config = dict(
    n_layer=18,
    norm='layernorm',
    positions='learned',
    init_std_up=0.0301,
    beta2=0.95,
    lr_head=0.00557,
    schedule='wsd',
    decay_fraction=0.768,
    doc_mask=True,
    z_loss=0.0001,
    dataset='wikipedia_en',
)
MLP neurons of a small language model. Each row is named by its layer, matrix (up: input weights) and neuron, and shows model dimensions 32-127. Each number is 128 + 24 x the weight over its row's rms, rounded and kept within 0 to 255.
A block is one neuron, or neurons of one layer that tend to fire together. After each block is what it responds to, as a language model described it from the Wikipedia text at the highest values.

L10.up1086 [142 120 170 139 118 153 152 152 158 146 122 112 116 106 161 134 159 130 103 133 156 107 136 129 120 110 171 112 111 160 126 110 156 138 126 120 106 111 106 122 107 144 140 138 126 138 126 153 137 106 149 139 128 161 136  94 134 182 116 128  97 107 156 163  99 121 133 120 118  98 158 111 106  84 159  77 111 148 126 115 138 133 167 143 204 144 109 119 113 115 155 135  74 120 148 169]
Description: Table pipes and mid-word pieces. Pipe separators in wiki tables, especially before goal-difference or total columns, plus predictable mid-word pieces of proper names, such as Mass-ach-usetts, P-ow-ell, Malay-si-a.

L14.up316 [ 94 150 137 129 130 128 143 155 150 150 123 166 137 104 126 142 152 177 142 164 126 168 100 122 130  90 110  87 107 122 128 140 117 150 161 152 143 124 126 108 128  85 173 132 168 147 154  88 168 114 100  98 153 122 124 155 113 107 172 125 136 158 140 150 128 119 120 112 140 146 114 127 140 172 146 169 126 173 116 135 124 112 127  92 133 145 121 107 142 108 126 144 137  84 160 164]
L14.up560 [ 76 130 142 127 138 161 136 119 130  97 131 121 155 117 153 165 115 133 149 105 119 124 100 118 108 127 129 106 138 147  98 148 148 146 132 156 105 140 109 131 123 156 191 134 107 151  72 128 133 106 129 147  81 107 156 107 122 136 116 132  90 142 129 122 170 124 114 112 124 182 209 117  69 142 149 116 160 179 145  90 139  97 139 118 145  97 107 133 132 110 130 126 109 110 153 155]
L14.up666 [140 164 163 112 151  86 179 131 133 143 128 152 105 114 162 130 118 151 149 147 143 124 131 164  99 127 143  92 164 194 120 151 126 124 139 102 105 111 102  97 147 160 110 134 154 124  90  95 161  96 120 145 122  99 106 137 142 119 139 144 116 171  95 102 117 131 115 116 130 105 166 111 117  98 138 111  96 145 123  94 152 133 169 142 171 157 106 146 133 118 184 118 120 156  99 145]
L14.up877 [142 163 148 121 179 105 162 145 110 160 129 154 153 103 112 136 167 112 119 121 168 101 118 107  91 100 144  98 136  80 107 124 135 134 105  85 102 141 109 125 189  99 145 130 145 118 101 131 106  90 122 131 144  98 158 143 117 127 125 130 153 142 141 122 121 125  86 160 126 135 119 131 133 145 140 170 112 102 107 107  97 128 162 111 137 155 150 120 171 135 165 128  87 105 140 123]
L14.up918 [152 133 110 128 154 111 106 124 181 127 141 113 134 113 157 183 137 150 104 117 127 126 130 112 128 145 139 141 162 125  92 135 147 131 166 142  90 127 143 122 118 141 114 152 127 132 133  88 123 117  96 126 126 111 130 109  55 106 120 136 113  86 114 141 137 101  93 120 107 136 149  86 152 138 150 150 161 149 147 124 117 145 106 129 174 149 126  81 115 113 172 116 104 167 114 102]
L14.up1005 [ 98 135 142 162 110 139 135 122 157  77 107 152 156 133 126 125 120 124 177 128 141 119 137 128 127 156 126 115 112 102  84 108 128  91 184 156 107 129 106 124 172 127 183 143 148 117 121 177 142 122 125 138 126 101 142  95  95 125 146 153 123 123 139 126 144 118  90 164 104 139 145 100 142 176 101 110 125 127 149 135 134 143 175 125 151 118  74 127 162  96 154 112 121 151 125 109]
L14.up1029 [126  99 126 108 148 177 133 151 143 184 128 125 170 114 186 127 118 125 149 123 132 140 109  96 165  98 134 133 147 119 129 109 123 113 109 158 110 127 153 148 160  94 105 122 154 156 125 120 129 119 152 126 114 129 113 140 113 141 140 126 160 132 132 118 101  92  93 165  98 109 122 126 107 134 113 136 146 129 146  92 114 116 127 132 153 154 133 103 126 152 148  95 168 106 128  99]
L14.up1030 [125 111 126 170 110 136 154 132 149 143 167 157 136  98 127 142 149 119 142 156 127 107 116 144 135 122 147 135 169 147 120 111 143 100 122 132 102 104 122 116 122 129 142 149 121 119 115 114 185  99  90 100 131 104 112 169 170 165 143 179 128 156 160 112  96  96 121 168 119 154 162 132 135  75 119 138 120 119 102 104  84 123 143 143 150  97  98 141 130 142 153 172  72 128 153 154]
Description: Table row-ending pipe. The closing pipe at the end of a markdown table row, just before a line break, strongest after header rows (Party | Candidate | Votes | %).

L3.up90 [160 131 123  99  79 121 133 178 176 170 137 120 126 101  99 136 192 158 144 115 151 118  99 134  92 141  92 131 120 112  84 136 107 124 124  81  98 144 148 151 134 138 119 173 148 134 122 160 166 100 128 102 145 128 160 141 135 131 141 113 128 146 127 171 123 108 123 125 140  89 135 132 125 130 152 144 116 135 134 138 120  81 174 110 143  86 151  98 137 139 177 128 131 101 157 120]
L3.up113 [135 104 132 151  92  71 148 155 144 132 130 119 112  85 160 150 185 119 154 100 149  63 125 147 109 107 113 149 120 112  97 117 140 120 127 140 121 121 117 158 129 135 159 150 119 160 128 136 159 114 124 100 100 132 123 134  99 133 146 113 127 174 158 158 130  90 144 114 138 112 168 116 100 156 133  89 103 159  90 128 118  93 117 120 155 106 106 134 170 120 185 170 114 153 158 135]
L3.up282 [147 152 134 108 118 135 109 196 184 147 107 104 121 110 130 144 209 107 112 140 127  91 140 166  80 114 143 144 119 122 125  93 106 118 129  87  89  97 125 136 150 168 136 117 133 126 137 160 193 111 121  99 136 179 135 119 147 150 117  94 117 144 132 177 101  80 123 113 161 115 143 130 120 157 124 151 109 158 121 138 163  87 128 109 121  98 154 133 174 127 179 140 129 100 160 123]
L3.up428 [130 137 109 117 107 146 129 133 149 128 138 107 113  98 124 161 189  91 145 104 160 112 101 141  86 120 108 144 116  82 118 127 111 124 119 104 102 136 131 131 115 159 142 154 108 178 127 170 159  99 142 127  97 144 119 115 132 134 143 139 157 153 134 154  95  91 148 126 124 101 129 143 120 126 112 115 118 152 103 121 158  71 101 101 138 123 136 110 142 133 184 118 125 135 178 125]
L3.up475 [132 163 147 114 120 132 126 153 177 146 132 107 141 122 141 139 146  96 157 139 146  89 105 103  98 125 108 135 133 108 103 100 132  86 111 109 126 117  98 140 137 134 131 117 152 160 101 121 140 107 180 103 113 100 119 141  77 134 124 128 123 145 142 163 108  70 145 122 125 115 188 125 138 149 148 154 106 174  95 123 122 142 105 156 160 111 109  97 197 139 161 156 119 134 168 130]
L3.up485 [144 137 134 127 106 120 147 189 154 118 139  90 123 118 110 143 156  82 147 144 162  90 123  94  72 116 120 133 128 136 109  96 141  98 107 120 126  81 125 130 148 117 125 132 152 147 123 130 144 107 144  97 112 132 117 142 139 146 104 112 136 126 155 146 103  87 152 133 147 141 137 126 123 129 138 165 124 161 136 117 149  96 115 135 168 127 100  95 170 118 149 160 147 107 160 118]
L3.up519 [147 197 123 138 113 134 110 139 140 127 151 120 133 136 152 150 185 105 164 124 112  89  89  98  91 128 183 121 144 118 146 119 118 151 137 152 128 143 142  97 119 152 140 171 118 204 122 159 126 115 151 107 148 128 147 120 112 134 100 156 135 117 122 117 127 143  91 131 139 127 131 159 110 112 171 101 122 155  73 134 145 118 133 111 114 124 138 117 143 135 180 121 115  81 129 146]
L3.up957 [149 176 109 128 116 140 156 149 127  77 140 109 116 113 123 161 228 116 133 115 142 127 145 146 127 106 106 126 127 115 134 104 137 117 147 111 121 155 110 145 120 147 138 135 138 157 137 149 128 116 168  50 110 139 130 135 123 149 123 163 124 130 114 105  57 118  77 125 111 110 126 137 109 125 124 130 110 174 123 124 131 106 103 126 173 135 138  98 183 123 184 151 141 129 152 147]
Description: Table row-end pipes. Pipe characters closing a table row, just before a line break, in sports statistics, filmography and data tables, plus semicolons and pipes separating inline list fields.

L3.up50 [ 92 157 143 168  95 159  98 157 145 138 155 131 141 110 144 136 137 127 160 149 122 110 132 136 157  85 110 135 142 133  84 150  82  87 156 138 137 115 123  93 127 139 166 127 107 128 135 151 126 126 115  86 121 125 133 137  81 147 136 170 139 141 111 109  52  73  84 131 110 132 137 134  92 150 107 133 102 133 123 149 140  92 112 101 156 108 109 112 174 153 152 157 150 160 143 124]
L3.up144 [124  98 151 123  62  97 115 117 136 110 178 133 164 113 137 107 123 119 122 147  96 158  97 111 129 142 109 127 190 126 144 115 104 127 124 122 132 139 154 105  98 134 122 120 116 162 144 138 117 121 124 116 135 173 115 128 102 133 154 165 119 153  95 169 106  98 150 128 110 160 141 108 134 120  91 150 120 157 113 174 157 143 147 160 155 122 102 143 133 142 139  97 142 118 170 154]
L3.up226 [103 148 163 128  93 119 115 155 157 173 142 107 153 126 116 124 169 110 141 165 143 137  91 112 119 157  89 126 151 133 129  98  94 101 137 140 193 109 137 102 100 125 145 127 142 109 144 135 125 112 159 112 128 142 115 149 122 125 118 147  95 120 138 183 139 139 106 128 133  89 159 125 168 149  86 186 116 147  96 153 170 131 161 150 122 177 111 121 125 119 125 111 122 118 101 124]
L3.up422 [131 182 148 136  80 183  92 119 158 138 182 132 150 113 129 139 103 108 157 150 115 125 124 169 122 122 110 123 157 142 145 107 113 116 168 131 114 128 151 144 132 141 111 145  96 186  68 139 126 124 111 121 164 161 118 171 129 133 142 150 146 145  86 145 144 111 143 143 138 158 114  94 106 145 137 105 128 103 108 168 134 155 147 135 153 147 111 119 139 130 142 183 127 125 160 165]
L3.up634 [126 142 152 141 117 132 117 129 137 135 146 126 173 122  65  95 119 150 136 111  99 134 101 104 125 133 103 137 202 139 101 128 129 139 156 110 115 118 153 108 162 125 137 141 143 123 163  99  96 133 120 113 157 139 100 158  79 136 148 134 120 139 130 160 133 118 110 136 112 163 148 112 166 165 117 189 116 159 137 125 102 128 160 125 146 134 107 101 156 153 126 106 137 136 122 138]
L3.up880 [116 127 144 148  87 165 119 118 142  97 180 138 115 110 159 134 140  95 137 110 123 119 146 134 108 107  78 120 145 139 147 116 121  94 136 106 135 115 103 154 151 203 106 138 132 130 127  96 137 128 117  93 130 178 109 145 109 141 161 162 168 174 109 154  85 127 106 134 145 125 142 115 109 121 101  90 123 118 124 144 116  96 122 127 151  90 108 115 126 113 141 139 123 112 118 135]
L3.up985 [119  81 141 118 128 143 136 108 121 124 131 124 142 123 112  98 136 101 142 157 107 152 118 128 114 143 107 122 191 137 120  92 124 100 137 124 110 133 161  86 165 112 139 148 130 183 146 130 160 139 117 136 126 135 106 170 108 136 175 229 122 154 135 182 137  93 112 142 139 110 129 139 161 146 129 172  98 147 115 155 112 104 154 137 172 128 156 132 121 124 106 135 141  95 116 147]
L3.up1013 [ 93 123 130 131 129  99 104 138 101 105 127 124 116 122 168 150 147  88 113 166 125 123 134 117 124 142 120 129 145 117 122 112 129 137 116 141  92 115 103 147 121 127 163 153 118 143 128 146 126 132 115 113  95 129  83 131  90 131 159 197 112 150 128 146 143 125 136 129 120 136 158 131 148 148 132 118 132 164  80 148 138 146 153  97 120 133 135 154 127 124 116 144 107 162 145 129]
Description: Sentence-opening determiners/prepositions. First word of a new sentence or paragraph, mostly "In", "This", "A", "At", "During", as in "This type", "In such cases"; also "Dec" in "Decision".

L3.up167 [156 142 133 159  93 131 107 173 176 150 160 121 113  92 112 119 153 105 162 140 139 112 148 126  81 109 137 134 173 103 121  83 140 121 141 105 165 114 153 114 147 152 128 138 156 122 103 110 157 103 153  87 119 139 119 108 114 144 122 135 134 151 105 148  95  87 123 131 108 123 154 111 115 117 142 133  88 163 138 157 118 101 110  94 165 150 104 119 134  76 169 139 164 110 159 136]
L3.up248 [169 141 139 164 112 127 110 163 174 156 175 100 123  87 107 121 153 123 166 122 138 125 166 136  94  98 118 128 169 137 129  95 125 122 130 110 150  89 132 120 145 132 123 144 161 135 125 118 160  88 141  92 126 150 134 121 110 127 145 156 119 153  90 163  79  87 129 127 139 132 146 109 111 114 148 143  83 148 134 152 128  78 118  98 175 157 101 141 130  97 176 128 150  87 142 122]
L3.up310 [161 146 138 128  97 126 143 190 150 155 133 105 115 103 148 133 163 104 137 119 150 122 155 135  94  88 111 138 145  88 134  95 128 123 137  97 158 137 158 119 118 128 113 151 174 128 122 121 140 124 157  74  93 180 137 119  81 143 149 138 139 138  91 143  89  94 119 126 118 102 139 122  92 146 119 116 110 148 120 146 132 105  97 130 166 128 102 132 124  90 216 138 177 126 142 113]
L3.up548 [155 122 140 163  99 116 121 161 178 151 167 118 103  88 124 136 156  94 185 146 151 125 174 128  94  89 135 128 162 124 129  82 121 121 159  91 149 109 138 118 170 141 129 135 180 127 111 106 138 100 152  98 115 146 113 121 131 139 145 137 142 157  99 152  73  91 135 123 141 132 163 119 118 113 134 131  91 161 144 143 148  96 112  96 170 144 104 130 139  75 179 153 160 103 146 113]
L3.up610 [153 126 133 139 100 147 118 176 157 134 147 122 116  95 133 141 188 130 144 158 136 129 132 125 126  91 103 118 144 116  89 112 105 120 182 113 153  91 142 111 132 112 126 156 144 138 114  86 137  99 152  78 120 157 114 113 122 136 128 140 132 137 120 158 133  82 115 126  88 132 154 107 111 125 120 120 114 153 145 141 145 106 116 132 162 120  92 120 113  86 160 126 147 138 134 112]
L3.up709 [164 129 128 153  79 120 123 183 159 147 172 111 124 107 122 110 148 108 170 127 133 108 155 119 121  98 128 131 153 107 110  83 122 112 151  92 167  90 134 126 141 145 127 123 161 129  96 114 157 111 143  96 106 152 145 113 108 142 140 147 147 141 111 153  76  73 117 122 120 118 139 123 118 129 134 142 101 162 144 144 143 106  96 106 183 146 105 138 137  81 172 155 152 109 134 127]
L3.up862 [156 124 137 140  88 123 122 176 170 148 152 116 127  90 127 128 146 118 184 133 164 113 162 146  83  89 110 115 158 114 118 100 134 124 161 100 147 101 145 108 133 149 136 136 169 122 104 114 160  96 156 107 123 150 120 103 113 145 122 139 147 158 119 138  73  88 133 129 121 134 155 115 124 130 128 147  94 165 128 147 160  95 104 107 181 148 101 134 119  94 162 139 164 133 146 122]
L3.up990 [149 142 144 158  84 122 120 160 165 147 166 125 110  99 128 118 145 106 176 147 133 114 160 138  71 106 141 132 174 127 119  91 132 112 152  97 162 120 154 116 144 143 124 123 157 121 105 117 168 107 143 101 117 149 117 137 102 133 124 143 140 165  99 142  72  82 143 150 118 120 152 113 117 120 135 144  90 154 155 162 126 107 129 108 173 158 112 140 138 111 177 123 159 116 154 118]
Description: Mid-word name fragments. Vowel-plus-consonant pieces inside proper names, often after a capital first letter, such as Tenn, Iowa, Powell, Zealand, Kentucky, Colchester.

L3.up231 [131 115  92 128 130 127 105 118 110 162 136 141 138 120 153  87 135  98 215 142 137 129 140 126 129 122 115 138 135 132 108 105 149 161 118  64 133  68 130 114 132 166 145 109 137 161 123  98 139 126 134 124 104 139 154 112 139 143 191 146 158 168 123 154  92 128 106 125  94  97 142 140 118 102 154 136 109 135 102 182 115  40 145 116 134 108 147  82 124 120 158 108 130 104 131 138]
L3.up410 [176 158 119 117 115 154 145 129 184 120 138 124 115 118 122 145  92 107 114 121 120  84 124 127  72 104 131 134 135 101 121 105 121  58 164 123 137 111  99 119 112 153 110 139 119 142 131 150 124 104 128 109 119 161 159 156 121 119 114 111 155 127 109 141 122 110 159 135 117 104 150 132 152 150 167 162 119 189 154 116  97 130 104 101 131 141 121 125 143 133 145 182 128 105 145 129]
L3.up434 [160 123 129 120 137 135 144 186 166 143 111  93 115 116 158 158 186  84 120 111 132  92 179 131  69 149 174 136 129 123 149  96 153 132  92 107 143 105 133 167 168 150  79 134 166 140  86 132 152 115 115 134 137 143 173 128 126 120 119 119 107 120 134 118 123  95 135 139 148 118 143 155 124 103 143 102  98 145 142 140 185 112  84  92 122 168 143 144 127 132 155 176 132  90 125 138]
L3.up540 [170 133 146 117  82 149 124 150 167 117 149  96 116 112 105 138  97 140 116 110 119  99 162 131  82 158 142 117 115 117 125 107 144 110 132  88 181 151 110  88 134 168  93 157 171  78 112 115 162 120  90 115 157 119 145 121 117 129 132 117 158 162 118 139 121 169 130 143 102  90 133 119 166 130 144 144 134 182 157 137 122 134  41  97 168 102 127 137 141 148  93 147 143 129 140 122]
L3.up699 [156 128 140 129 105 109 112 122 139 120 146 116  98 118 176 139 109  83 124 150 112 109 114 148  88 101 112 101 107 132 116 108 126  76 190 110 126 111  86 133 133 187 103 150  86 155 109 151 148 118  83 136 136 139 130  83 104 136 145 128 199 126  82 111 115 153 135 149 136 155 123 124  97 115 128 108 133 158 163 147 134 120  95 116 137  96  99 157 127  94 153 185 123 136 163 114]
L3.up771 [165 139 120 149  76 119 101 148 155 162 174 129 110  78 128 140 171 111 165 137 126 129 154 111 101  97 134 125 148 106 114  82 120 125 162 109 164 114 146 124 148 147 149 140 161 135 118 118 144 120 171  83 113 150 145 123 105 148 141 132 140 137 129 165  93  93 120 120 118 131 146 118 105 109 125 125 109 141 135 155 126  81 117 100 176 135 122 109 156  89 171 134 153 133 149 130]
L3.up969 [153 127 131 147  80 156 121 132 179 121 156  97 110 125  94 155 107 125 100 156 121 143 171 130  87 166 154 129 132 123 138  91 160 147 152  89 158 106 131 130 189 182 114 184 141 115 157 141 145 115 122  93 116 121 137 120 138 129 110 126 152 152  94 121  95 157 125 149 131 163 107 111 140 122 142 119 124 171 163 130 129 146 117 130 156 153 136  98 124 116 129 147 162 108 135 133]
L3.up1084 [161 164 134 129 110 125 144 123 148 120 153 134  93 111 139 127 131 124 115  99 146 107  99 142  49 145 143 117 126  97 115 134  92 110 156  83 126 159  97 141 185 163 112 143 122 163 139 160 141 122 150 117 127 155 143 140 114 122 116 100 158 138  90 117 142 106 165 132 145 134 162 113 126 138 152 114 128 131 172 124 120 122 114 140 154 131 151 119 139 137 158 146 133 122 191 112]
Description: Punctuation after names and initials. Periods, commas and closing parentheses right after capitalized initials, acronyms or proper names, e.g. Charles R., on CBS)., No., Jr.

L14.up100 [130 121 117 111  73  92 120 129 126 130 148 162 113 100 146 134 127 113 114  96 140 153 100 124 142 110 100 123 167 137  68 114 131 179 128 137 179 135 122 123 144 108  86 157 150 105 136  90  99 117 130 123 133  55 156 116 171 100  75 129 142 141 101 158 131 127 144  75 148 146 148 114 130 154 119 119 158 115 140 125  90 119 126 140 197 144  85 124 143 128 133 106 135 135 139 120]
L14.up161 [110  79 168 112 108 121 153 195 166 130 149 121 118 114 106 121 141 111 120 107 120 142 149 129  93 108 162  96 144 126  81 113 133 133 125 101 135 144 162 120 128 142  90 141 125 105 125 178 135 109 131 119 122  99  74 108 109 128  93 133 145 160 109 140  96 123 145 156 123 120 107 143 142 142 127 150 108 164 135 156 102 111 101 136 154 114  91 171 144 121 126 112 161 105 139 170]
L14.up224 [126 155 165 132 158  94 188 107 121 155 164 129 113 123 103  94 133  99 153 100 131 113 140 134  96 136 172 120 164 149 100  95 143 154  96 110 136 106 124  64 157 124 108 155 150  98 120 143 157  90 109  71 114 138 134 159 159 137 142 152 154 169 122 141 123 140  93 122  66  86 146  77 164 152 144  84 120 169 118 101  61 124  92 153 138 123 125 123  89 125 128 134 111 126 112 167]
L14.up459 [130 157 121 112 128 103 174 187 140 147 149 169 147 110 131 127 147 106 161 145 111 111 147  84  98 149 139 129 164  99 110 125 159 117 141 172 144  97 148 119 123 120 131 146 125  78 145 178 220 106 124 136 116  85  78 133 142 139 128 155 139 143 107 142 155 116 136 154 145  75 156  92 141 142 144 121 108 151 155 115 155 130 111 109  77 113  93 147 124  83 117 111 130 136 134 147]
L14.up696 [102 138 134 115  95 111 157 153 144 125 135 163 104  93  92 155 116 116 142 144 148  80  92 135 107 103 107 103 103 134 156 146 151 117 101  76 140 135 156  99 119  95 142 153 145 148 178 107 121 133 131 147 125  89  97 126 155 118 108 144 158 149  85  76 119 177 100 137 140 120 180 147 166 165 143 146  81 155 160 151 123 119 143  90 172 134  80 112 130 157  88  86 102 134 103 158]
L14.up885 [126 135 181 129 149 148 157 142 127 153 162 115 119  96 128 152 123 133 104 120 136 134 127 100 133  69 114  98 166 153 126 104 113 116 114 159 107 134 153  79 141 107 123 122 164 109 138 140  92  67 182 138 110 106 125 121 159 120 131  95 167 105 122 176  75 137 121 200 121 146 122 115 141 161 178 143  97 121 145 134  94 107 133 137 110 118 131 154 141 112 185  98 128 139 125 116]
L14.up910 [131 162 142 125 124  99 128 111 132 113 113 145 135 102  96 114 130 128 114 145 107 100 144 136  91 103 148 116 150 119 118 132 136 164 106 141 156 129 117 122  97 122  92 130  96 103 139 124 115 106 164 133 140  69  94  99 120 115 119 146 175 148 125 118 123 126 106 179 116 126 122 118 207 161 168 176 105 158 163 139 116 158 100  78 165 124 116 167  99 152 116 119 214 131 127 111]
L14.up937 [124 124 158 121 138  97 159 137 147 124 112 145 159 124  83 114 132 110 154 133  96 102 123  99 125  87 161 105 166 140 104 111 116 121 161 170 120 126 123  81 103 181 102 139 167 150 147 154 169 137 105 142 169 141  92 103 111 111 119 166 111 163 141 145  88 167 127 153 129 119 136 146 115 114 137 115 133 150 153 158 131  96  92 132 104 112  63 118 114 135 128 158 119 124 131 125]
Description: First-name ending before surname. The final token of a person's first name or middle initial, just before the surname, as in John Coltrane, Sar-ah Becker, David H. Freedman, in credits, tables and lists.

L14.up25 [138  81 162 120 129  85 135 184 124 152 100  74 128 118 125 151 144 119 126 101 103 135 141 140  95 135 110 114 145 133 129 119 152 119 128 127 168 123 120 124 140 127  94 135 134 136 109 148 158 117 168 119  98 160  76 117 110 169 110 163 143 145 146 145  94 117 160 143 103 134 123 142 151 107 117 175 117 153  94 133 138 142 100 140 103 182 123 165 125 135 169 174 123 152 112 103]
L14.up47 [ 47 160 166 152 116 162 153 113 141 147 147 118  78 102 105 148 180 112 104 152 140 135 157 128  88  84  80  80  90 104 132 146 141 119  99 193 130  87 130  64 152 155 104 138 159 145 143 125 151 119 114 120 122 132 119 132 122 143 135 174 162 131 168 113 102 139 123 167  97 129 159 169 115 101 119 129 132 114 131 125 169 152 136 133 123 163 110 107  75 153 137 114  96  93 106 108]
L14.up153 [143 134 126 123 126 113 171 134 146 163 141 178 143 118  90 114 120 106 192 129 115 124 123  84 133 138 122 130 112 111 128 183 148 145 111 140 148 134 133  81 153 109 139 161 139 128 103 129 105  86 140 178 117 123 145 133 145 131 121 156 122 136 167 157 126 116 166 175  97  93 154 163 124 101 168 137 124 129 118 132 129 114  93 174 125 170 129  79 119 142 138 124 130 122  95 145]
L14.up518 [110 130 179 176  49 130 118 148 162 128 159 127  86 115 116 118 148 116 102 141 140 142 151 117  61  81 145 134 150  85 147 126 156 102 134 198 100 133 142 105 170 151 120 197 157  81 124 116 114  59 137 146 126 118 137 112  99 130 106 151 147 119 151 163 121  99 136 149 124 144  98 159 117 132 157 157 138 115 136 132 161 113  81 102 149 122  77 124 113 140 119 133 130 123 116 127]
L14.up538 [146  91 140 153 119 135 105 150 156 154 150 117  92 118 126 108 164 124 133 162 164 127  97 158 115 131 137 148 112 139 115 143 189 117  99 147 137  86 120  80 136 184  95 159 147 106 141  97  82 124 122 140 137 104 135 140 105 166  94 167 150 102 110 136 139 135 119 140 126 107 173 107 125 111 137 125 137 130  73 161 147 133  95 148 138 145 125  86  92 119 122 135 156 120  94  80]
L14.up1000 [122  96 135 158 135 122 129 129 128 130 129 161 162 110 155 137 137  94 127 107 140 146 141 115 113 117 152  95 155 123 108 157 134  89 136 171 134 109  67 126 148 174 141 120 141 147 136 146 131 156 130  98 135 120 149 131  92 150 141 120 127 117 141 117 138 157 137 130 104 175 137 142 124  87 160 115 116 130 131 136 109 105 172 153 122 132 114 108 105 140 107 157 116  85 122 142]
L14.up1147 [131  94 180 161 129 106 106 123 139 164 113 128 120 108 153 102 147 146 132 116 139 143  95  96 115 147 124  94 141 112 122 138 132 112 126  98 131 112 123  82 152  89 125 139 116 124 139 162 182 132 126 100 134 156 127 132  92 168 122 132  90 129 108 119 146 146 147 195 118 118 100 153 114 146 142 123 146 167 103  99 125 155 137 133 144 157 111 115 121 131 126 146 103 140 127 147]
L14.up1151 [124 101 146 147 140 103 136 124 173 133 148 102 138 127  72 100  90 133 179 123 136 142 147 148  69 155 149 108 133 157 114  75 150 105  80 137 138 125 114  81 126 158  84 183 139 110  99 150 152 134 149 133 177 134 111 116 125 127  99 132 136 142  94 122 124 139 120 157 107  82 125 120  88  98 132 151 117 148 143 142 135 145 113 115 158 136 118 131 145 146 128  96 156 114 100 113]
Description: Pre-verb subject position. Subject words ending right before the main verb, mostly he/He/she or name endings in plot summaries (Pierce, Elvis), plus modals and to (would, can, may).

L10.up679 [110 145 143 133 134 118 142 178 138 105 124 115  70 114 144 133 148 138 119 167 165 127  76  82 149  81 117 117 143 139 142 123 114 108 133 165  76 173 128 152 140 120 127 170 130 123 154 140 100 110 115 138 181 115 141 133 116 143  90 123 139 143 139 139 165  74 146 116 132  99 165 138 133  96 127 149 116  99 130 129 104 124 115 122 177 109 132 108 105  91 124 131 108 138 129  74]
Description: Final piece of split names. Middle or final word-piece of a proper name split into several tokens, mostly places and surnames, e.g. Oklah-oma, Kans-as, Kent-uck-y.